config.yaml
num_hidden_layers: 18
hidden_size: 256
num_attention_heads: 4
num_key_value_heads: 4
head_dim: 64
intermediate_size: 1536
vocab_size: 2048
hidden_act: "gelu"
norm: "layernorm"
norm_place: "pre"
norm_eps: 1e-05
positions: "rope"
rope_theta: 10000.0
rope_fraction: 0.25
qk_norm: false
attn_scale: 0.125
bias: "none"
tie_word_embeddings: true
parallel_block: false
init: "normal"
init_std_qkv: 0.0248
init_std_o: 0.0248
init_std_up: 0.0248
init_std_down: 0.0248
optimizer: "muon_variant"
learning_rate: 0.0178
lr_mult_down: 1.5
beta1: 0.93
lr_head: 0.00879
max_grad_norm: 2.0
warmup_steps: 200
schedule: "wsd"
decay_fraction: 0.53
decay_shape: "linear"
final_lr_fraction: 0.0
batch_tokens: 131072
max_seq_len: 128
doc_mask: false
train_tokens: 585400000
max_steps: 4467
dataset: "wikipedia_en"
MLP neurons of a small language model. Each row is named by its layer, matrix (up: input weights) and neuron, and shows model dimensions 0-127. Each number is 500 + 50 x the weight over its row's rms, rounded and kept within 0 to 999. Numbers have three digits each.
A block is one neuron, or neurons of one layer that tend to fire together. Before each block is what it responds to, as a language model described it from the Wikipedia text at the highest values.

Description: The last digit piece of a number in lists, tables and date ranges, right before punctuation, such as 1985-1994, 46., |18|.
L10.up1173:458462521476510525527493512586429448459546523510512539452499513479513603581480539529371521518590485627489590533492545533427461580484591497530462476429527560583509516491526482450557502538481501490422521470391450513530562571449465553491566563475484450547561389466492404446571483507547593521417438476420489513499378557517570387464526558554509407546583463523462471460495565401446391515451

Description: Short word-piece tokens inside longer words and names, partway through the word, such as ur in centuries, u in vacuum, im in proximity.
L8.up117:550525437535564466468513497478494488490472520520558583539485546629598583459551471580469483454466535510553429543447489548417396572385528496529476538389501479524505544550525471485504475614458619613565533472554407433506505359499589448418511494560504552468492454489434511590440583477486519544455503592500501558530540488497414509423433521503446470470535468531536440476504502518486512464562
L8.up242:538489485459544429450465431407564469452517524555532442447451513467506490505551486519491568598428360487529559558578516455533432591545545578620426490478495490562451453538493422464523522525485554575468420436487519526518416447518529563507525569483464460497443481560511457480466432490432431433488460536475523576412516488531434470394449486546546453454462521607525552481538472504582487543508
L8.up466:579407453446586654563481528481451468467485448524501568519423472538496497446589502469540551491486534527532502599473442579432506450505510532539439480571450485504542453507442538454494482561465521565517458436567443520481531392514514440512528502484470542469520516526484485598566462534467460526546551562550527541619403528483518545571463505561505557468549499579553526441473527455519511464463
L8.up600:577502460496534518478505475573532441458504447518459538484511504545551556495527512557504414536483564483494489525547552595444507519454602443534505464445499480512463460515514434473592585444453559512453438438471446505574529480438441537563497470503527495466478518431524498588517550429541432508461429536529434626560524484563521466546330486520499454559516513430465519498476446496463508433396

Description: Opening word-piece, mostly capital V (also Qu, D, ov), beginning a split proper name or foreign word: Velasquez, Volgograd, Quaranta.
L10.up679:480493536521523640515476575482398540398541584518544541514558530440534588579454635597500476461490418614523476571477551439444462430518520468425544503486518551500551442533483413505516506568437576474460477441439540398496455467446480455535504444388473509538412472448487518538473514539468543491500500472511521539581548571595419457478468487514452492455411464447507505457570469525528390587504

Description: Last digit token of a multi-digit number, mostly in tables of vote counts, statistics and measurements, such as 7'1', 6'18', 18'7' lb.
L3.up42:566456479454389470549426436519469497427510525604580493495616632445460499455441591460483533414528537546470497495499526466439452467539566443582598445459418495540459506547513474430437513492503492580481499405491532490518504556526602516496459564551512509576453569425540522537603491480471465493475559510500495580546414473514524510467536522476465514484465512424509492534509476484547544504562
L3.up108:521411481550492493582506510575455518489527503517527541638509584448461490556471466519487632444523556501528480480467534554322435448539510572486519558463457468466402515547525443421515466454435528467513485488521453569468495475515449569481420509473525396448585528500493489485512496456588524561544365541430479464590488466413486540416489499437419466460497547435446556461468427525505503467493
L3.up256:515521528509450570490558505386453451540474523515490537504386505481486457598466463473567613534524472488480520436501535552452507440400497466551465492526465424452515537530549525543466499547455592542467604479472548489484529570498463481430515589509521575536462406548462494526469478490554602500433435538494469436575474548511457499449544512525498348560493486510424441576431491496442452453542
L3.up262:462539430452472495570491466517539529452459540478490531478545439464540405488472487456585516583507539498467471508464563546556496520554541571480524615422443483410562524406493538512531487537425520563437506418504497513532496498530470396535567569516460446496565537542435564448570463474516397447552445432432513454472512633500579458536507447406489479472465448466551529482469556567532471567562
L3.up306:515479406533503469577516525510537422436511570423410530491465511508397396557546533526526685493546538571459557539409500483470521489585501499477407492490494507519531556492470443495588546546450540525459446486413495506502504547539605494560545493449487467595461491464573481434577522490493506506575470472569450429460426462514472490451537496480446494471600448512481500543425558528585540467528
L3.up512:609507382511510508461524538480453480387430541454561470493495548538529491559492454444544589495550501539535448501456537502486400482446452444487626493505520471466480569512602566564505451566523504486556423540521584522515479471491477525473466520493492514509484440563581514460444475566497424504491467440470525456567521498503552449461508483454451409553484447557642549494361432548534564424525
L3.up647:527493521518440579536539539512443547517496474385489526550360515492551433597431433488509479480534479506535554496492555506475525498479516548539493510487441506511466508503457578492587533562434590482553523552542460574506512530523502444501519583552478485536474513582560491490518543424508388490556460515451511422417435514444560456463436508531471524531538434550576474464484434549409551478521
L3.up692:535464487477444413623503518508515481516447491461440457530507453580559447556525552477530560478497497432371540535470537433503545461500549548518487459488554552470523567455525515555475553492465530475435455608502595498555455471550515529532485407541563542495498435450484509506595595483512483502518583431528511502538491514549377493489486476407478518568494408434511564489513515478554557494521
L3.up779:491480541509463509533572530509456477577427584413535433555445445441473626474546531553412504517388492559504529529449481610468478505524562450601538496492367486510534528509496429508439504531398569529509505564477489466481488498503507459418538550423536421450484472484460533484527556456472541514495576595535409566500440487497488628520538469569419521478543499546475524490501501431465438485556
L3.up819:463446531494498507562457556536483459579575567476542521464528577531484529461511525497503630490549544510535517636533391470560492479473507503585587404482448559513479531505488501549433434487473467540606495443533516492453572512434478499422547518455545520591518521449503497478503526406562587470573528414425506500473550533475538590425460504476445479472393494451496463439452562543465494417504
L3.up880:534566540406533466562445441475529438495481535416444463470504479536504459435511474490503599520550500485593564521478464498510510484544524569494503544514528573518510547498531536415446476529472533535535407507472476516482508501554521464515540553504496490543573533482546481529571460428608473509498469541437503506466589511469536505442540534464412466578532494512576704597403502551530487445516
L3.up986:519450444601504538493565510476464514467557499504517547473579558499460567565477450515557494510560424648478586543453467547506416449525506480568582428401442469502372503472546447554570429470400530557470483448444438489478556518556554602522511557501613487564485484507560432466505603512530565465523531470529467486491493499558470506447528552455449553421435475478476506540399518468482480472560
L3.up1017:469444440517470422534455524425526455470596503511478494511542483438516519433418589438490492396490469600526442500512525488523412446456463521458567592528586467496548485474489468439484499422532521479474539490469549484549544442487545420576491502462455398499532538504523495577482489437532471565482567548522535420527601527485457516529508488392431596515469431519571568553487532563434440604539
L3.up1233:448468472544471522533565505428564526463473424551444579462524459496505514488469454517471614414486537564441491518450467463450546401455514551512420510435493452528525602489528528557525497507462470478518511479507474553497509549548501482469513525429576618586563488467510492541450438456491558533532488577494550544558464474474487550515487435518405505563470485533495607520387595506386406497532
L3.up1346:430442444479447542481495498463404446555544635480462549517419531542446597595563549443511633401475508510495485505523450448409481482487524609585423584466481423480568555547617492551474580515497471620552527524486468470529495538479434507520495524444509506562514400553441554496459562489500417523481491519522488438594519560564561443470557474580470547461466504516546518444459476487528446530405
L3.up1366:454527622545433473435515502502478536483401531416551531468512609478541471543506441467452530441553390594472500564461517483472551510538450429477528468618511457569536552465457491467427450540502567466589522448561498569502473499392417565437514454509605410509455490493455513580494549502492398549529555520435447554564489384508546396480487423454413530544521499538485479481504528441505471566480

Description: Digit tokens inside multi-part numbers, mostly minutes in coordinates (50°31′), years, and table figures; occasionally mid-word pieces like Mush-ar-raf.
L8.up5:503458452468488493528524526446562514486465537432410498456528474561442495463416504528438537469564454500473479501522478493438477419420613437516513535529462475468514541457479464515492513534449603528598546462456477579537526525452426448482534452484535512417463497521503468615583502505570401613464498430441478510584472638498534460475518551525510510513486427493559498585470495550477500436574
L8.up42:428496554551458630481589551568483553452503462409425439445492446545546543570491566568484415513528509486571396495514488495497502450467420383493500462566440530510539614464532488529531519470519583572512513499533506482525476486560547492501490514598506498500381420471484569419504514584451475495497493617548498575515408541494490520469516506432509505506549455454558495486468469562484448441447
L8.up1069:543482447483567462544527440520494514511529497501563514470421531439422503455439520490526493459566511497515505455482480499505402501465615472539465485542450577450475549588456412574449487469517532541441510575544451558492477427535424547521399553420560607438505532527497419528474487529482520511555441470509552506499516567409557568535574458493445543525486447486477392566520489529440507470534
L8.up1517:422538542479434457589567452434474557575490536406512468479480458526570554394407512538489499505519532515448455503505498493444471510440606408506483478425499492447512455549517408467449467559532477576571541468539495447431464540552401460481567487475513525511529476458451494550489511478451486434473526497538501509625463557539506404533458560564577552451409564542488521495431478530453552478514

Description: Interior word-piece tokens that continue a word begun by a prefix or first piece, especially "v" (en-v-ironment, in-v-itation, pre-v-ents), plus ex-pl-ore, ex-per-t.
L3.up21:423570493502479632456511461534577477477462456500482465465571479475511501545460480470491502545476395547503487545519555498470503456466545475478510487535478489404546498501501499554456494400530524531469471410441545560530424471495437494525452576478553456481496456449464581460426428507509539458430523493492459503542442504551506549381473505465434490586450466528504587521520479587533450440497
L3.up77:472468424545569521518505536504512445572545454418551549548488523453415434466456486538497499524397528455500425567471442470412490534519477457496485492576407528455480443525479555483477634482528555393481544403547461463529550409491430528487554591511538379551497506548474457606550526505507529555507465503551467523510474517487529427533486512485452523544534470464498448528546507443548434531511
L3.up250:527541476487562538487563521526452511545494539512562535505455548519444441541502628492452419482486506587477529584508506512626533462469545532492576502513589481477525464536500570559605474492481404395448469442518465517476420488487510445485444445559500556420484441582491481539429528524572487558383498490563506422499495478527410489528507562618403447469479476557635625453519527432546539584449
L3.up405:525551585500505533455530517506543453555553480467516501447457508500509424402527505636553573429458524537516512533548491514559555493606521504477455532575526475528556515558540438438529476496580404461454520419487366464565400512478445518613486493543510477488463558494511513548467560489458430519462521535563516479491551461493528454387480498576503551486594451584489554466455477523403502526518
L3.up614:428478509413597587527512493536476507601596430532496509475489439536442552527598554492486439520515552408537523492517554494478542468491530546545532528541491500458504479526560405528526471632561553497453429427453519444444510496484489549456526585479545393541517516602496507465603431495474409463397491396492540479554511519448480450453554432417456482600430472430517479433527440420566436459536
L3.up635:508483510632486550514458529418527550496537563463489457454475440556468490459431446432626572489441471566482507464532486528546463490466433527519490477485448409489481497529444525537560466521551578447524535415532495483478558515490475459535483487494458522494573354506511551496494460488467526534566510649515454575470452552482459534531484572475450417542457530454502451428417503498452476574478
L3.up659:563553505538510428487533555488525444568565480545499509533433484436500495500485510534469416477585579527563564455300564533561497472556534432483575472644501608488520501591401526462450590439492476503472496541524414514487556495509451557465483489482504496465578473517441480509509482446439504551503495493524481555584492511496517561487493455571444507512617554417405519462525536460506486445480
L3.up684:492499474503598506428473543565478538416516527519538549495403470505469531500483474448485485546519505431629474444524520520530458511493518504443550504439553439525536437517524522618470424461534472496462482440553369455496520467396504502536460584526455467532563474445528538592527458627486469573585511520590527624558435499477520411469578472573547589486513484454483589449463499377559619442551
L3.up859:473434543533417482498578476498507505560517493540571460553512493468437480551535495465524496444447443497542475483484436476493530474486600560370546572493524430497467514510537449512470560450506550529553396447570479425489549453521500526489500576551417472520471525488520542468432557466419430430451468534465470592512647525405531448448461575467479558452529546559508416526508405507550562468470
L3.up1039:499477565477586485551468480502476505496510468507569545468487450485442383517491594506574473564580606413525614523490462495542534408482473456447531453623500525437435524503484492498563435472460552483471533467492485372521499493476410555472466411482482404446514490454487484537467496506576546426465590673540493558589407568553520593443491515519416498447533400529588438595512542409473419502508
L3.up1129:516485492589469575448532427413471495470524512434475485488464531435545483483447446448505520475506428568499494627586532549552435576519457500529575515509408505413519520471575419523459526477475494467555545513563480526533506501498481484514508548596525540503528460483501364486490504525463537414501549483427499479481535444390514513554506486488515365441487536507508597448519514582516478577409
L3.up1219:501524539516473471399594459547532599492544603538491612504535528544457549478507515561422541538554461528505421485443464580487456502501433509474524437446553393440512374499490471518614532535458497618545514453542493450543528537439429542453468545556470517486534586477542539573591546556518533501457505486482422586497463467526459552550524462589483518392489521484479499553576415371558445471522
L3.up1275:485490525481575574444559542491512496557499632496517458512545509464507499414501570542517544538567424442445525469401536545605548499475495510494554453562481502475531442606498464491584553500456449559500526434447518382563524541519502432514419478524428461508594493545474480535531646412555562446497495532457505617419392512478499490483507537499464467510507565518538437474473517537470434482461
L3.up1301:512509474567433580486541456515590485516494500424432526512494571514578513588457507483543455544503445498551497506473549479474539491339477571473477446489482565490474423489410522504555475488573524487557568365546503422562496516519456381404508544460538480580499495580513586524505555557432522557524460550520464451523501529383520510465537539518539447531469583534404514448562485423466393488498
L3.up1302:535468504544413421404540407479506507488513492354545534494559516543386492504478484495484505527442527529456453528423496594499471432492489468497464347546517530580513530559515489496579467416519478485452502437483489543525468540511513445554489577387409567557468491539501496477497493514525522569447466546415509521479556483556558468499515536466527494562507563492435444554510509535469491583489
L3.up1387:430432447521432467490677487580418444421564523558437414484513501449523571487560531463472520523463444522496559476508491485524541490554517534534543507387572465455583501492497512462486532580435478538457519347438563547534475486504509510473512450433476470508501461506467515544515499501423576598559463529488566461394498452484489562443479567447444563489563457501463498514467499515438565530570